Weights of a small GPT-style language model, trained from scratch on English Wikipedia: 12 layers, tied embeddings.
MLP neurons of a small language model. Each row is named by its layer, matrix (up: input weights) and neuron, and shows model dimensions 0-127. Each number is 128 + 24 x the weight over its row's rms, rounded and kept within 0 to 255. Numbers have three digits each.
A block is one neuron, or neurons of one layer that tend to fire together. After each block is what it responds to, as a language model described it from the Wikipedia text at the highest values.

L5.up20:129144139140174158130141084100137168146128163082135120086133138129100118112129153124128147096148089100104121157151154148103124151143119112148124101106112110163144090076105130157117119157114129173093137128140125059129137142110166129152088136130080097132061115141143168132127127100123129148168081130144120105158121147123132122119151103130104134156123104134152127140151121117128147132145
L5.up291:169126091118119160103140135108111143182096103081115133093123139119095102112100089160069121151153115128149156141129086195149102135148139130127171153136158123150117141139120105155139114083104079120138148105101154120164140132131145119139176120100101149123121154118141132122109149117133145131156106124100166140120144112123130126127099158108162113114114139105110123136113092160120078140121
L5.up434:137150113139140133130158097101113132136098099153140089114129117154155115104131133161121110125104129188189116104160097158147087129131146092106127118137135150122126151117149123130106109083103134092147127102145143142137113089177129162096145156112134138151122148153138123109138090124102140151151100157069071167125112126106114160135123174100125181157175159129122152135091104126130127156126
L5.up477:158132147125153095184132134146104112126131144086116095156190149135137139114116153115113141149154087121146095138106139116164154130123107115106131136134068130145105140103138107156115143097110129142149150183101078107111158139138137151141075136100163120139101089140162102097150145096110110167135161128132099114133116126099164130143151096133135098074134135113092165123129125116128118161137
L5.up530:083111108100105079095155134142123113131145149155123086138117137115135099141122193136129125134133107142141168121123154103135119141129137094130158117116106124158127135131132161121132155089110128132128148137121087159118136128136160128118171106122134126176143126110075123174140142136094104122134113115140128142159134118107119142150137089139110091120102125118135114128113118124102154182139
L5.up553:145110122116140098102114146119169097123093132140101094164137143170164127128139146139111129115133122163147106130174151151137141104163129117101136141106089158104124171215116098146138152139125131140142133068121151111166177114144123175127115154106142142110147130154159148124128093149121102127163154116143147141126142122131160120143107119100100130123163145122099086164118106122116174125089
L5.up771:147106098115160171099125104115094118064134120135155129160161177139118113094118083138122118150085115129140118146129117100120128173106145162121171161127146151118107118150113087137078167111128175148097154100136144118119109145111139165150140141112109132128126118142140119144184124111158140137153168121130175137164153138111121116121122142142127159171072171125121114155106084121110133135114
L5.up1002:127142078106154135100148113107149127133102128112114094106152146135125121137144154118128094082150101143161118124117146102135173127145154102122155119158159139134132155121140123137136132110156110102133146092130091145131156137153151117110115190126116123168107114162168093180160104133109120133180131140084139122136164121162134103145127148087129143123136120137137108107173141170087136106113
Last sub-word piece completing a split word, mostly "th" in "south" and ordinals: sou-th, nin-th, secon-d, 21-st.

L5.up82:135132125111132132117147145164104142186135133083118127120147142121121156124077099127155116122097117127119101146123154117198129165113097100149130130106151129135148101103149128068100169074120148108133158116178159121120117124105071090123137132084155101126111131112172147077132151148169117152114119136101122148114118107118151095140146177170109162088112117137133111135122142156131121115140
L5.up89:109089141152116134160115169117157122086170138140080107145132118150140102131108151067132127100144119126139120155129177133150111133107114137123126151139178161137120137164162108121102117123124095154142191089135072141124141110097103119106135127109111166117117143169141088133129163155115143149166117121138117106087145080155132145152168145146115118127148144093152136138075146148119144084116
L5.up94:112119124104146136125097101121163108119105139104092139174197133113184105133126119118072152175188110095141129156088151110102105140134108111081112131161163109104132113156122107148142151116112128149129116139094110207087127146120098132111155100143136108169131128113116112137138127129162118087137158118113130117089128106129113131136116162106144126134098114143121139106117109137139155106117
L5.up175:112127126079145132161155152096166132101183130117159097147108069094115136101143102137105125129122086136149111141120152147122149134098112100117125133172146123147160114142117167141092128142138114104139095125120091144141156139128099153101131098075149164133122088152111136100130117116141083115160114111117154118079157077073139180108158128090142100181125125107140150135087153171124141134122
L5.up364:101137166138127118131135158114103122121113122150108081127126141145144120120126130159163131156172137147104110133171143085124115109123091140103121105138140150146176114220126099142150130125149134100162118123105103111089133114094105151117142129145101155099157127129101134134121149113130086129150164109174136138084178165117144152132102099117101152141107113138125101105137098145147104086114
L5.up666:131150135153070125178118149130148118093129082119142151128123104138112111159130124147135125165149112094132110124124133133166138091174128090097162139206145097145155144129089146137142134132154168128121123138110104124123161152125142112105153131091151130139121129112125126087106126164094109141102110131115145138098113123101121154100120135132130103139125103103086135113134152194143124128132
L5.up949:129095164097121174104123119072205131135117145125156123108124108088102110121140153114104121120137134079135104121145146146063159121130137103112143165083147168127153121144093130117134094163118136122136101173138144130157125135136094037102133140114150133134129080166147136149143133114147139122103112117168147099094094136122106111111115090146080130133089106132162110128131134118099142151112
L5.up974:113105145134132165116151095151131149143140111145121112138121123146148077124108167127138111139108100158173109131119140147076110109073122120128119165116119160121129139098174125112090163123137075133115120118113083105121189123152155122153094169135112143101123141126110139142155100144148109130115157096067144117116129118133097131091130102149087143134172160153097138131136111160127151183155
Closing == or === after Wikipedia section titles (==History==), " of" after role nouns (president of, member of), and word-final pieces (During, against).

L2.up84:146116137151144132122147148132132133086122145073108131119112129099093134097164125082130151144109161100137143116113123181138089119159079097094176116159151145098174143121121111140138144138123124122147180101135117113057151160126082167114116104118137133148081113142121103093122095123146120097090162094109095157118186089139115179118139145139126117121117138088133125116109125189127114139125
L2.up136:138116164101139128185137141151122082106132111132147119081135147153079123141112127151171120121118127119181170087142135141114090131162115138137122107155122088100135120130107137142144097133158152160116147152108114105117148145123126121113139216155141173115108117088127108110136112120149104118110163142134125127098155156113141135144149154151116140131117137138132144118126132086184112130130
L2.up179:085110110146136128114168144069148133165151131089142123176130133093122134142133159132111091149109136124136132090121146118112109157154094121113163122169173104094137128144100130125104184131120162141093121109138095118136138125103079140102122125161164144132121094118120133157098123126101170110130116118131084121148127126120115134071127128072091120102141124121140106138128149110137096118083
L2.up520:092151157130121147140127119153150126137100131150149095158104126058078128147160124184116096136080098108109118145101163110143118130132113120141156136103142164118151111143130161196147138143120106146105101092129146129093142113098086131158162140133108107134094102071118115102096125117116105100095159108094122144113160156117106166138165208086139107172152165135130114116172141129120125051134
L2.up631:124157139116144137166150149120154119104137153135137103140126114129132098096148138131148156126141102095089121145105106136090169147134140089160132157180106120124132114182089112116131132134114156164105069094117144117105122117150096100148131104186104107095145122095129116100158114130119097068163161137128170137136167153111042155134164128132114139161134108137115108133096106153155146055117
L2.up643:076135169132105142177153126134114091079158144129129155112092122109101148147142128118142135126156118157101144132136140116169114116119084124140142116107153112144131114130151112116133126139168113162085152147142130109123140177122108140159117118158125175157154101096133093131147124116122090102108138171109155141146131153109089137103121091114122113140163105137137144143092080159143127122123
L2.up810:091131128119108122145173166092158101159163110082165112164123136120098139099119150097116105120133103139098186151079153127136159170074148112117151082138159133134120100121114100103134107118160121152101140113114129076097125128121162132152119151108119137157104090125135100087131077155158103107104157134137137128080171134110091112128147131133097122123103139086149111140103116131162134120199
L2.up945:109143128113130172165138108134169091093143092061135153130141124151095097107164151153133142129105164154113138097167138151127187147114135114108167107155149160127104174161124153124151138172170144130093130106131108126126118156131117127140158122159142136163133117108134139107114124081126152102128112105113078137104101101075107158125135176142106137165117149155134113159085125130142134049156
Closing === or == marks that end wiki section headings such as ===Development=== and ==Background==, plus closing quotation marks after quoted names.

L2.up244:147123201185157119121116120126149143110118148132139128173098107136148138133186115112106137122101152187141147100092142164086154113130091095110176148111159106111137141128132119130069136155096152111167103147145081138134106143145100101095124096137101147157108103155167102155145120129132119117155122097090127125132109108115132113138162092120111142143114146134137108145153138099114113089168
L2.up398:148115106115129102142099099139137156148129142125106143144159120110112097098135140119125100164117112132117099153129117114094091113151118145123183132080122122155134126125141138139183146044135163113154125153132165141160114091127127166151118135111137159138139081121120164091087135144157087099112115110104117128143127131110148132128147113132112113126161061146100134142138143168144133143161
L2.up462:144149116169120138145159125103140134124136130147094116140104125178129124145150097147132129128114155125165137136156102149125119133088154143128163134100142118118143180137088120087112120111082137133094161117137112167103119115140141146162147105126116117133138093122127082140141183108122101134098105138130100118099129173111111116116161127133090115155142129147155130116124088111158139129120
L2.up464:169153133109151144134131134118127124124144142112139156150177182079123163127114127097116100114140130127160083118082134138107122151113102115131152109126156109128079165125139098144148131184117135159139127141153121125136146088082133097123100126120177129137081148134115112153113132144168097103147135201153151136092145137129106115166112107137110103141132141144105155115132133094133148121166
L2.up549:136147113166077096179106120162161146088124111125126088142145145146117143116152123141135111159140170128109101176143125136138108146102125136099144128110120124105144119095107157135149151132107111116130109162113144142148103159151116130128103115063163129129136131102068153126147147143117120134093088120139112122109123140125147126150117148147087086139172155127182138146133141124129130107114
L2.up645:146084113072093138139155134109144144085116127162090102148100100124131089160138165135132139125161143120102078125158131152128141151146121130132110150095131106120122164118106165111147157163176118118120132138116087128146095125112158149137125113122149154144118125090095122140108106123100147153140076092107118126084123120125109148114110149134135106102160182171130139149149104134096152147118
L2.up816:115128129097113090142116112155128162110087091151152110131104107155120081143110061118096093079099138142109101191158137195128137122112127129078143123131142134095105149076139087117129071122123130123135143139103112103167161127130120098104133155134127171146114129129124108127127161104138130139139169150127110107135134188144142096115125136137156117155171177082139170129103111123082118103120
L2.up963:118145160083131124125142108054174109092132154138144105156113148112108134155182093159105143151113119147115084157151107093127099129148132109080134151111157176120150124151133149133127130123142170092119120113091145134137113183127088153164129135123165116089142145102096136149132151145147112103147082120116164140110161083148119107148115074110130112139137189138107148114138126115153156148111
Short word-piece fragments inside a word, mostly b/ab after the opening letters: the b in February, ab in established/labor, plus h/a/al in foreign names.

L9.up646:132116139131086100154145123144123163139113147165127114152105150117135147111127123136064132112109124155081118140148178121111125099108066128111152114116135144113112102121133145107106134111113147148146116116115114137145120113146126146113151100174142178118154135136147147103116129128080119111134101096157102127114158104151120077121102149076123122113129116151109186132136118127178141152131
Closing === or == markers of Wikipedia section headings (Trades, Theories, Career), plus colons introducing lists and table-row pipes before a line break; weaker on word fragments like re in record or reportedly.

L9.up609:134096136108088135128098136158130109099099142141127122107145142123134120084125158126113206110117133105172110173143114123131091102131134109137156143133109123123116158086140112107137147150095126126144125128125177133104116129146127159125144085116139111164117104118115140143147159175151105145116137078113144109145102150113131184122120151132113139131137135117133102113147170076124113130118
Word-opening pieces of words split into sub-tokens, such as the capital R or T starting a name (R|andy, T|revor) or inner pieces like iv in Un|iv|ersity and c|iv|il and ct in O|ct|ober.

L5.up25:121125154128114140185122130088090111101143138183120091141149136150126075115121141099186068101116135132091121133090109138107131148159115084141141154137133106128157148073123153120082098124100161115117142143185129133114110112144090148101108140122090104100143149124139137135098109157165092123110136127129129116076142131107102139155150132121159101107183121178126102112124128144127125113112
L5.up98:122110140107122149131118156138106122127162114109093171134127162139178132101135103126154067138150146120140138111099087165127165141140168142107133144146116131127098129146127123150085116116130109084178152127137181116117084146123145085108151140124103142104144108171129159162133104117123113150106108124101147080149136126155142119135126105142148129148145086091113143132134123134112147116120
L5.up276:123175102130136080133113082162124130145177108089138155113124136144152121107106123162142050146102099129124156161138117161139164098156150080126124162102139109146109145098155136141122130119136126125128139120123129151089097135105109091098128170132084137130129141154126091113100140132115124118117100141118114122159093177164105129139133141136139126119083116139108137139176132112155101142152
L5.up509:111134124107111100134142147126177121139132147100149146107150136132121155195125091118184109139159145140097107141131156167084062112138098100118131153138121120126097106114113131123095113097154175131099104152148141134141097110099080095139130147120150124096131080110117120158152085113147126097118116125132111090059094094086170091096127090098166149118135133107118107131127145132131118154136
L5.up724:123152143099096086127079129128130140169124129141137141157201164153140108119122137118150080089120098099081120155168099159134157114182118139121167163114158149098128086121112131148098102110150104140155152125085168134103140139125141115117164101107085120103128072117187145127110105143164116141108134153113140112132118170120131092143137076102135110117116121146131092140158152136129144173134
L5.up751:140148112095123110163122096127133125125164137116123110133118086115136132144122109116148123138095134171111150159127110151160124125122088124142115160164172134113117123113142146124081088093149216138115146124131126118120119116084083122091144156097116116107089110122133129105129151108183090120112099140090148095095134094091172137147133143157145145135125136107094148144154128147088114129108
L5.up893:127110141115187159118139123179160119139128115129096115120099146108140158163153155144165145101117113125124126113129147127165100124136126069163129146114121089122140159115109149153141112139153155133116111077132160137127136145084115113141129105141109143090143129131129140122132133159137113133117128144074159082131086148084127152107093101086086148141140129134100122129144122131143144169125
L5.up928:109143123158167118120111131150129120121144115136173109175133147147152100115147165159115114099131088123117108124153111163096167126141119082130172093100117124136105129145146131162114113124154125168135103130110125113179115175126107137163151117134091138166092138106144132124110096141102063134154129094128128133126112117120095072165073126107180081132147142087143120141135115145168110110091
Markup that opens a new line or block, mostly == or === section-heading markers, list dashes and table-row pipes after a line break.

L2.up5:144142140091116141125179113133148152147159108107101164175110153156135152157077154153096122087154126165152147123116125132107130146098178144146141096120112101121101130136121116115130105127115130101171137158102105113142126113104105133165169098110117124160116102118142112142130111153169126092137118122158126106094097136105143133095164139131127103145140098126117138114126076147125135110174
L2.up7:129137112156123110126147103136119123129155109148155106163124109134117144144114143146143071117168139150085098111123129156119118122134141098127143173099124123139113121127178106122131170149163182171139139134152147131136153112135140154120086153100192160136137103113114112110122148137103087144131137138135138121115093118117174119074139144136120110151147088113109098122117094069147134127128
L2.up485:125091123110087163147092129176131118148150103132091149121179098168117110129099140128138121104127145143120099129134101130156129111114158165137062104097115087103100141120149119109119150096105115176159138166163170140151166094153143106140117109096147132159133107121151127128134131111146139138131164115150137108101100111109074097138123144104114105136116130117116093069122109129178114162105
L2.up651:091129106145148091110141122114150135105126146153086101166122129110127081133116135139089165176143115137132118103127155088125117106111127120099152108102138098111141125154122115142110143134120158138165134134076131125140182162167136148098147133162167123162129151148098111151166162134129142124141100096173111150137134114120122158162109140092131091145111095125099127121103139116103203119125
L2.up709:129118147139138144177113132119122068087133141122149110156102114135082105128122138141093126113155148154140145131115087154135162174139127140141131139122147118129144146152154125130072145114112086133133139089155109128158147125111139138095152095094128146116078097134111140109125100127136160163144122160103140085132093125140179131150169136133143137137140119122120148145123124111137078201132
L2.up720:097111116131169107134177107102120126100154150163153129146144133145134117167100118091117089126158138174142101145085156134108141136107130143137117117143135120118143177101144130080141140086141075147116120135141086123112131104157102169134126093098146156129131111115130148145143091123096127159159139140210122127103107149097140149089127113147120119160144084125139147158157072095091136109111
L2.up880:124107121172150121132092131127135143118100127166076109099121139132112085124104156144148137128112151124108127148074107113100109131090112120123152151119151130127111111158123129155139144098136164110093166121145133184136097114142157148146124128125107114156141106120100098142144116133095136086151098143166089113116158093126135070144116092149121118128164120143128099096106104113148122119167
L2.up942:131156114116162144102141123094111093157090131129117073157144153132156167132078102116101131148108153132110108151104126100111114165092138091065133125100129132127136147158163101123156151131154127124161152097161142163152124134130126149112151175117144123124138115152122094127161100153147136144139142142115153139126090121162172085161169161118144088107141107102121113126140194078082123131117
Second or third word-piece inside oddly split words, mostly compass words like Sou·t·hern, Nor·th, W·est, also S·t·anley, Seat·t·le.

L9.up562:109150178122099171155135102141141081098149101115150142160104123132147130117136100097135109114120102141156117158139159125163178115108123126131118119171170147123137138157121062142099104128159153107128129135153127098136156115096102115117132169102111120094144115140169176102126097135118081075146145128146134148105110111125119134135120116114130113122109132143068170092131112109135135158101
Wiki heading markers (==, ===) after a blank line and sentence-final period plus blank line ending a paragraph, e.g. ==Sport==, ===Numbers===.

L5.up190:128139136127098135103144146124145153156150160175164136127168151158101110109088196127115155095155102143126103117107158128146114152148150133128124114120115090155104127137146150158145125100155124094099126062137127149165135134143113152160137104092087132083123088100140145162105120075151089122149146149135114146132112122096132110153114130110145110125106104096139104123078070137118143114125
L5.up204:121154164117114103155166174120109097100128139080136100151112150128125145094116118118120127144134062139136088120114131099156136153158115129114101112149127146122117116127092151127155129111135078146114096131166150168146149156141106095106194136144099127164098106142114111141189114127118129119160086114107152129174122166105113142099158128119118086158152150139137138120134132160130169102143
L5.up370:128127098117149120133128114116118131108132148195099159127144157153116164132153160127186118127082143099145118117102162097155132118112121114104116101159126133105110126102131130112134135131068143138122172162160129135166122109161080108160145142129131175100112178155124129139152136117094107120138111114114135063145120129129089084148139110175113128119133136107180097109143079136124177144148
L5.up457:118129146153139147135131151118139113114167119144138100124136150103098098126127151122118100106123137137104153139126140097116115147122131124115083149108149119143153099137113147122108123151071140101129128163121162124132098105145119133100122137110104107111120194143162086121123145140165079118150149112099158125142123140111130084138162133086153160153122100132097107126118116138107060112160
L5.up827:103132096151154168158162141117137116106161103143097113130138123111115159132149142116116150113096132141165154129133119136160153159118162146144123151107114125100100108129148118156158110112117094124128098116127143102169151141152160115155141090139132122133097083173124137141169141142144153108125113104148134149188096172121141114154126132171101121150109121130129191118103117164145131054129
L5.up835:137163146151174090156133096118155153103122101167101195115153103138089147124173152144149131116148154099105137159146131111160107135143081121075114079108169128115129132137114122125061129137169112152122127092129129108138138146142129108103122074103128104143119131132075145127143116123101126100155098129120104097137149163168116154145135161139114153099108112075157130171151140135152149074139
L5.up872:087098166104131098147125142121133087102144137143123130121108122107127097137125130114129161099100164160090109127108121135134082122127112150143129149176153092110121182090126126142119139134137130108130140123119171150159156127070092141117173128091117144097110143131128106133184143143134100147125128129161113179103104172113100177121114153117149064172112150135145107176113132088137182109104
L5.up908:139150151148104150129107119093147166110140106072146130103117138114155126105107111078139120118133163106137102151097112115159119126110133093079125146125115153142189114153088142132126155130104089145098132088093133126139081128141134119137144117117093169108119088116139119131183141081136078145160095157132160123106101101069169144112146122098150130145114152129147128104132172087126091145128
Short word-internal pieces like iv, et, at split from common words, strongest on "iv" in Un-iv-ersity, also ann-iv-ersary, m-et-hanone, w-at-ershed.

L5.up112:136147175095166104110099105149142100092152163116116103135101139143143108117123104113120177119121172145117138123158081168097110128124113081126135133124128175100109136160079134140145124120165118132120107100118124162172132169123134117137121153102112137100169093147123137132082145158129136135131122144153170135139152138081215126064119079138100125154191138146112117092140149093148140105122
L5.up307:095078133108136119132112115125134130173123138135145137172150117138138100158128141161117113107147134102111143125133102140122143156125110083117155131117107152157128092102153110142149141144119071125138091119100124117144117110100137135145118152166109106116121178124151106120159145146161118148138158133119130126123132163106160155137076142102152108161174130109102148070089124133152094106152
L5.up353:144135158112137175109149098129134178100158144074110134124120175135130100114140135154104122131118146131130112136108086131163117127136168128094120164125147129098157122128109116148167126114147106121142095125145138110094169151163149130115148132124122154116151150126107103163114118137123125125129111144107139124127100153135138152095129112154121128140128170085088080090134129119140157165122
L5.up597:109158154122105155162078082106122115116104097128129109123119136098145157116134099122122098085109136074118107093134086133153133113106169175089168140104095073105172114150111139146088127101154118122122142126175125135110109161148107069079150111151117144135110100140131127135134140149158148127112141095157101150156122120148143166121122136124135142096159116120097156091124153095143107140159
L5.up692:141109096141134115121148171154144129131113155081127110097125151146089104106149107146110188146116105158141160152147096133111136096117175090115156132142139140132124117110121128126162133139122135188159105135131115133144166128105104084117120123114136127178113120075162088143144131100100141148110154142115131116121131106095161109113143136106100129162148153156136126150103114094090141135110
L5.up709:105119131112121099149110116149136065130121109145094130101128107100152129128117131119126139107145143142126105139145126149155092089138151116147169143138125175138151072138112148117129127115178120092102156087122118099151125172077157152073094158123114111126117136151113116110175125114120111095122158134134139134112121146112130086083128093100125109136148147129130165125148110135135133117122
L5.up755:123065147133083103137123135131099174159143126126119112107116151148067164101105107099164132110143097125167118149150108100149118123080166122144146113130160143160132080123133158121102107128112155123147109087149136160166151156096109118086134134076150135124155104113119131184130123097150149197102173116090142140134109124126162079123103121165107121152202101108144143155131143113148127120099
L5.up820:098172147165161105120119118126143119113095083156135126121155117132097096159104146148147181136141110176092150106129126105111136130128101110093145088069145145115170101133124123132141153136158119106103127097130100108183165167112089136115100129157152121097092144147132142133155137159140136101118115143088136130132110087122161113149137094150142108148114154107108161093134125081098117139108
Single-consonant word pieces (mostly m, b, f, l, p) split inside a word or name, as in Night-m-are, Wehr-m-acht, foot-b-aller, Stan-f-ord.

L2.up93:118092149191151147117112119126109082115091131118161138120137169091111132120139111134127114104109125146121111099113156136154161146086097160132144120125127119118109121129129108157123140126167211135108154097149148138122115155156100142089138101133104149133104139111169077060149126166166166178150112159128110112126084109047139160144168122079112125088172084165127157142113126124139108136106
L2.up174:130130108122133140090080083145176108134129176160130113108142134106148120151169118125131069099154140154144106116107177115132156135131135114160156099145129114130130111094132152101105177130077176180074080116114136136165194129163114114151147122099110140090086155148136130083116145140088130104133176166115162133116125112131133144143146108145101105151177114146117093126137137122134104144167
L2.up217:113094076116188092149102095109188128125131125138121134109145143117160094139100083110130130120127104132160135116104138109137092127130125101164142144141148091100087193132159134131148201111125116145128141121110165110111160099137157188122112171126141160134164124113208166121105142130117155115142115146124116111096136143100108139166141170141162148121128134141101120158135142080150103101121
L2.up295:127117127125122145124128102099179128130112124104107145138112149106157136115111158162122155117140093125130092137116116095091120109128075118115141141126139157137111142137188134113117162131103134143113160158090132106126130162133083083145114136133112145126158097120144107122110147185110130120160099129124096123128120081119133143165115092136165140139101113087111170123141121102113111198092
L2.up299:134123093094173106127143110136189136158086146156181139137083123119125157122095119136167150088125130117107138106140174147093128110129132077123165127179118114131147111149109144087133148159111125159112151103140112102148140136105145119132110150136124079099141117115157172101086073127156131127150147159118141064090109148114098114126114113117136089120176143123134096133100107113130130154132
L2.up648:130103168102101146173130166112145117131143078151092096126147095122142169130149096150166090121122081164114130132094178167097133127089123122146122163125133122142120139152150101124134136121171151148128159140144133104174121105137095150091122161107105155170139128107135083158149095106149119124175135118120102130114063121135139171162141117146136135180177120151126143149109141087154072121100
L2.up735:114123126119142155149138109172131125088124100144095157147123151137120098128127117102139078101169129133119135158135117174136096148149107131116141156097155107141113118136148121108102113078114172137116138170077103117113149143139093131113141138144079122148138129094137125081150159175105133109137142143152156121095117104104124164154144134091182113113138127132163090135151107162114128184155
L2.up894:113098115116148111152139125148124165131167143151128144155096142126166141145097103133148129120156096193112129125137160087173125141153127152105129160102083139149122084122135151126128117112123115140173140153110143094120197147149165131109143152112132154145127124107134111132082124132137087062150162136105124098087126085107149120124130108084144136145114085137147082119124144132136127156091
Opening == or === heading markers after a paragraph break in Wikipedia articles; weaker on word-piece endings like r-est, N-ew, O-ld.

L2.up155:158190173128067134176129164136176136147128108141137079154135157128111088131119124097119163122105140153124116107146125148129127180151163122112129092162164103126154176144123124180101181125104146130145084122160100105145092145135107127169115105148158131099113111139165127103116145143133108100131153124140112153102160110153140120127092093093132120136118107132145168146131097119115120085120
L2.up269:175141148134167105102110161138198138133124131100168162116124112125144129124121131091118119107093155121100125161129098107143148122109136108132151122144147139166138127088111086150142093135121126169110134141111154168109166090118116129120144117115128142114102154162117098161172175116123096100131116120139114119125131148097061122131128152094096126173086133126130123102113146114173144113113
L2.up275:123123132130109076120119119104176143144138151142102137104108162148133106150134150105138143127115106145086138140076131138171186116130161106170118165109133106091160137078154119112175155124157106107094102130113152122136133146172112152135146140083143160144108131111146120135149131119129082115166121099099157127086147099187117099116141164138115164131121123151145169134102123114156159113108
L2.up321:110147108178118125182182153132130150111162135113085073101084123122153164174126099129124146133082160136123151140142115142116103134125099124188099108176152145120103105136181060111120137142147152141152130111127142126146138125130160131105111125089082173101116143114124133131133146148126165172130144129113164122111157113104123145102148140132128104119156119104100125166186158070157115124140
L2.up685:138157096158107133079120147145113140125161148120155124090068140138144080141135132136127123104152112135096107128132122155166126130164138124154104137108107101140092101138145167127133110182147161172137108163136149164183119115130122104138102084107130170121141122119151172142141113114159137128126120095099166166133144106131099122107105143150146113149107143144117101160105109152126067112153
L2.up707:124123146193132128111126107151099116135164122146125126153103094139134152108102148181103120132128123174129135125116104112129153133179133106075132159144114148148073131124115089106134139121154182100127151133078148135130105100135144087134133106171116140133110111090141103141180132146087087128133106122137141131156139090145113183141175104133090127167127104149120134154114117150140121106138
L2.up779:135073135160114126167133167101100072108117125128158122115151127126125099112124143066073165162175127176134147143078107140125100083133132107120125140155102144147118137146122097135133142121145155145123141139131116097118149162062119121096135141125110110133095152161113126114108130134131115150123122117088148104134159092100111143166110105146174105118130122105150129131113159109103136155144
L2.up920:127167139143158122119107129102152128130158142170143127069094113102150090138109107109129148110111137128106153130118122133088145106140108115105158141171147102155136164091134122134104162106147178157081129133109085121136131113122102164112152097100145114140124140076202111140117133100115102138141151152109120090135125107079163115131124113134124119184138120140144119139117092109158173143143
Short word-piece inside a longer word, right after its opening fragment, mostly names and common words: Un-iv-ersity, Fe-b-ruary, H-id-dleston, Fest-iv-al.